config.yaml
n_layer: 13
d_model: 384
n_head: 6
n_kv_head: 6
head_dim: 64
d_mlp: 1536
vocab_size: 3827
activation: "gelu"
norm: "layernorm"
norm_place: "pre"
norm_eps: 1e-05
positions: "rope"
rope_base: 10000.0
rope_fraction: 0.25
qk_norm: false
attn_scale: 0.125
bias: "all"
tie_embeddings: false
parallel_block: true
init: "uniform"
init_std_qkv: 0.0236
init_std_o: 0.0
init_std_up: 0.0236
init_std_down: 0.0
optimizer: "muon"
lr: 0.0068
beta1: 0.95
weight_decay: 0.022
lr_head: 0.00677
grad_clip: 1.0
warmup_steps: 200
schedule: "wsd"
decay_fraction: 0.937
decay_shape: "linear"
final_lr_fraction: 0.0
batch_tokens: [65536, 131072]
seq_len: 768
doc_mask: true
train_tokens: 1075000000
steps: 11245
dataset: "wikipedia_en"
MLP neurons of a small language model. Each row is named by its layer, matrix (down: output weights) and neuron, and shows model dimensions 160-255. Each number is 128 + 32 x the weight over its row's rms, rounded and kept within 0 to 255. Numbers have three digits each.
A block is one neuron, or neurons of one layer that tend to fire together. Before each block is what it responds to, as a language model described it from the Wikipedia text at the highest values.

Description: Word-opening fragments. First subword piece of a longer word, often a word's opening letters, e.g. Ch (Chris, Chakras), re (reach, rejoin), b (badly, burning), qu (earthquakes).
L7.down175:092138132103164154127131139109135141128145089104141060122148145080125088147168166130138136129070165098069121109106109149092105167101147157105123138154121133155123172107146141150168138196152150158159156150149174109129085113135138150092115125107107145170109135196063112116144177156175174059
L7.down221:091111115123101114100123140122119092121127144145103144150076117152155095117112122098112080123119084147071156075183154109137086154134103158122137087139122148142132161131188216136146138172069139140176123171153137128135120108107118086086103124134134118138151111121098092156113144145138164161
L7.down341:140146086145099116151119152115132202103135084093104069123151107176073115106111166126159144162098085099157132124097086140151130142168119111082112138112145136081150155094103129135121120135137156135103182092113134071108088131096133169142116037142138145171122153151160101101095176152117121084
L7.down1462:119114159181157125168100106128140145086155161138117199118155195152131089127059180179165150124136129089041104146200159112153114091122117103102129081116106134087134125125107129122132112111171130150156116134134084073064154120189126098140134133158147094126125143200067119080107179124168120123

Description: Word-initial ch/st pieces. Fires on word-opening fragments ch or st (any case) split off from the word's remainder, e.g. ch|oose, ch|allenge, St|orm, Ch|airman, St. Agnes.
L9.down652:103152117071117120093183147118134119105111165156136132122116102159152140096180080130124099101127137106138146106138091114113183095152088206085097133118134166076138135077089164111125132145174170131096152126146189070142096108118144123182161114146123120147106149124099106062123192120178112115
L9.down851:190137118089135142105109151093118116128120129131090177094150123149072116043108161099036081171177129120142148101126103063143119156176121020161111188111135064153141100101091133053134100145147107144137081115126121120189133146089092102148171117140122131139129110130135134191122130133081141143

Description: Main clause verbs. Fires on the main verb of a clause right after its subject, mostly on the inflection ending that completes the word. Examples: affir-med, reject-ed, susp-ects, find-s, the race started.
L8.down557:087082107116121080089163080146046094154129092123227098152191193122123138157114173146150143118162176148165126098122097102123109154141069127159144071136185144146120102146165132135179075097132060125123164176127100133147142103132123099186088068114135115176120187123144150147120083147160154140
L8.down615:114128090106165173095135057164157169155125154109098000154150139162193224139126104097082092163115108129148145157147106111175121152137127138046104071127151113131064124169147131107133109145125127182095145145098079114110136107118109139138082120084090154074104130153143108163138184066153143100
L8.down660:130134134055140152092118148096150189123167167104110070132143091166128144200125075107069130169114127076088061107146083137122089163147100116151131064117138129095166101177136169120168148121122133133164122134100125122129139137093092183134124149092131099091097138122154087106080120081187118139
L8.down670:152118093123150147140111113149123093145098126150086144115157132096116108157118029145182119103195155178103142129131151111106155138125118125112121164133151105155087137098189156073084091134109105133187167103137112141116133116152134155175189106156159118181095158115140116109091129135139094215
L8.down687:121208111100121147122132167111121133100114181140112070150119075243123150154122133156062148174156129092156075097166092141141130173107106098090148142147136129132163090136173106104173138168161109115165168129169083114117142129115146110140149076134146204077113119143107152147134061090155142119
L8.down693:057081136180151133154162236101138102112126166139153117115104101168167128135121151160166110125101092080178070118116089102180122151116134136153122111121139101151126072124136181088151110103174101155129162190152122140182168155135136115113169125187081094112168168102131082104076106111093130135
L8.down895:083146119160127136097116133106156110192138132123155149131120103151124050091138122103133145131098133068114087093091160094204165108164142108100160100128156195121069118084053098142127073123165131118116082081243131168089203129116125106129108064153088090116178099135101172091123113089129103167
L8.down1491:090143072034143118087130106155177104098093131136148126097150077201143141133076080163158116114102069113135098100146137073171118160120073136064160106151125133171129143194145081111113157123153106152131093100089108133143149132177106096119098150145103141113114159101152175149181172119085154126

Description: Word-initial letter G. A lone "G" or "g" split off as the first piece of a word, such as G|érard, G|BR, g|rew, g|unmen, in names and ordinary words alike.
L8.down59:162136155177080120167119149162102117078106070130145167107204130159095107120149151096186124071165102117082154135134057140148106139141070156137135109191118150101114209143117086128124061164141086161156141130148097099158130162143126113128090166131148062128155169149128125116138132077138070123
L8.down377:160150074144057154131127173083128165160100138137158157174119164178119088129104116158129146071156106067136159051115107087112161129181108118103110143111112169153130090162109160147132136129118193150179110150149156139151136135133120204089135170111133114117164102163119120092141133149139102143
L8.down777:150155075107139157081147127154122119110131131120124114118111165172140093144128176130115095089137123176105130087158101134167086096108129097115106115138159159131073109099113093123173135113120120088194111135093121125157167145126121110094124128125156082091094159132145133106116179138077155133
L8.down1032:100092069117130165120131144122181155090156128146052129129138155115136175093092105076172141119118150115154104061153196130088105228133138139133113198089142180145124152087114109118146142177150159187164157143120141122109099110157110147085178089137110102121112110081190125123161202105157092126
L8.down1268:143183173140144072196151126097113114097137115114156141123135113110148104160083166106191179098118110164198168170155107092108056117098139133100103147084082119142155111147152133119147129127100122082132139094085130052255113108086124147102115103160091146129140106148163140136186100167156193120
L8.down1414:236137211165136095113087157203117167091167116136097144157129136152145140093113152130107096139141083115158079120128120139039123113208131127155133125134123117132154130075159181099119133160115121123062135122170163091100087134109173205178088143178163177116141153129127144172145048108074098128
L8.down1453:123154154126121108127074113110129102140149127137118132130123126097190114145118163091074133132181124107142170140163175129107105088167192129133136101142130150056088147149090150126142104113112119098198143179140146108106142116146212104139187099143140134070158142109107064149142103161065150115
L8.down1470:146146171098084103130148131177196092150205141130129156152123119097121114197151097092116175155175101130115113162124124185106141142092099101144124110109167109093141176162164125089162072149129151087057175148060115144090156116133163117129120123102103150113131070114142101114099169110135110122

Description: Verb-completing word pieces. Final pieces of verbs split across tokens, often inflections, in running prose, e.g. f-ile after to, reject-ed, end-s, push-es.
L7.down62:107157084143156160098104121185155164158101148131104122124114119213135125075151163131054148188108167107111054125169110101130139167146142126123111143114135126131104093179121043111145168162136168142115167201187098118127110143160126079162102140137061205073089084195122150151109147117173126082
L7.down444:114146114126116090131107099077143102137162141133148112103098061088124127122072124065177107130120172181084163117035146105156109105145047142115130106154172143114127131051122129135147081070092098070134161081114154150159134194094157163096132096128180095146175166082106129153130120118077102138
L7.down624:132085110160163093170149171165129148126113138165187117148118158108136126096085140127044114134125137149165151185145073179129111082111174104164200120130092124119126067169142142092113162146097115147091122090151159130110147155135180122142116140116121130147163096067150117175046184160097075174
L7.down1390:093103092090165175084173109139110123097124170128121112138131157204108155132168107093037154175114128065151134104199078137156126160138151123113101163075109086117105070177088162128090099151131143136147132166121083114119162098137083113202109139140105180078106096130108073150134118097211148096

Description: Km in density units. The k of km² after a slash in infobox population densities (127/km²), plus odd one- or two-letter word-start fragments like g(ilded), g(rabbing), cl(ass).
L8.down130:124158105129072099078157135139152162113165131155169074135117125129114130129109194143138073177106169105126161163110132130112135136075133113165141104166075110149116180101080101109148133196135124064131092108089139179111170153134147115091075106178123167097156120115102131110155081119131150144
L8.down142:137107155131117103108172082096117111076109107104094105133133134138144162112180132166149157097114118158177072115172139103109178142151120144103146171086147129104137135156156139147121165153119160153078118125171080100116105173119090209135090135130115083112113151076120117166117127104108121075
L8.down348:109180111122125145133173150110105155083185140081154090134137112095100107164101066113092197173133100142075106085109078134181180203129132080177093115159069157110125082112106143147124131095139128122107152112136154094179141069126116130109161101164103054087145126104097157170091175108170151139
L8.down468:133110140146099092124106164096087117083072152140023154107110153144132124115122124124133167115137083150075131102155122113122122175137124138164144154165081119201130133137110072191098197124168102128174144175200107113219111174139166106197133135114126167097143125149123161128126117192144170170
L8.down503:165127166106138164110097179092121080111085186125103115123118161075115172098061140125067163129171079147116073115125107120136165125059205118153144135085107117163157126141147099116133114119142156066072134121069115102161108164126071096062163133150124185123135157140143118084084131120151133147
L8.down591:132135152151148094164146105187064157114122097126083105217161146079124143150126124173101117141162137079215155177115144135105142098147051101111102102128101156111129139129113057144151178128124092114137126092091100108125116104093113133138144156151099155147158076192114146107083101132125124145
L8.down1367:138130170109160108158137059123129127111109108117150163103113172183114124100129093054136169162132157105163082165140142142120093186136147123085135103154145144134139108114148140120124102153119074104122143107043208127135141101098136078125141146120132172161100094140131163057079150108126138148
L8.down1417:064085144118141139234127125150094135170090132165147136131121092124111146163146133120138157127135141122142125133097146161074148164120085134136094106153119155109084136089123173062092098109101111110162135089143116137142074115146135125064135088175116086076127092181133097121097106128151140135

Description: Initial G or B letter. Single-letter word-initial pieces G or B (sometimes g/b) that start split-up names and words, such as G·hana, G·oodbye, B·ogdan, B·ollywood.
L9.down16:133102179135133211122190137120086128093131146091188168079148104162092125097102200128171063129187118157132087169114138121121104072115159161167088161123124151072158149103079164121139137149111119123161118116140100106107153151173103138135144128160134127082139143085127093150121135115041177053
L9.down101:078144108143158158155082176152149091153176071112105137155106145121130159128104095157133129168072156134166094109116141135146063115110149088123155108072092175167140131167107153095126121153164115132084138131115133114114078125103133137101204149112092088124124066070142163189097122163095084175

Description: Units after numbers. Unit abbreviations or unit-word pieces right after a number, often in infobox data, such as feet, km^2, cm, pm, ha.
L9.down1396:154163172150059141220091081100086144131135136098091138119089155189137115114111123140117121154112139120130069110184123103120133127200129080155104058158122108121142091147093136103126119189143098203146098139145092151178145176114158075168130144143164143142114060139172143100103178102106074061
L9.down1522:132126133102093139118176146144121140145120113103121080119103109134134141117173079106124135101158137102103084129145090134194195148146065152122171097114152112144126091173132116138077068121128103137182161127168127124138153136139145102160143115151143123144180132113178114095178166208091097049

Description: Transitive verb before object. Fires on transitive verbs, often the final piece of a split word, just before their direct object: obtained, won, received, recording.
L9.down398:143105191151211141132145142155082148131173111108166132120100105132169110111135135116105079126093143137141136125121080131106147135162076087096099154101097104147179073090067100096094137169148111120158065133119076144120137140157113122205126118096120100127171073128097098115164066166167122136
L9.down646:101133130106158117130154172171159192173123153148039146116126105122080143128100127121026136149113143142099144139128089155126142166145104157111137100108128132121143129163143092142121135127120167114096120100152129070140153124095153101154125119122097087075153101157109105157107145082119136108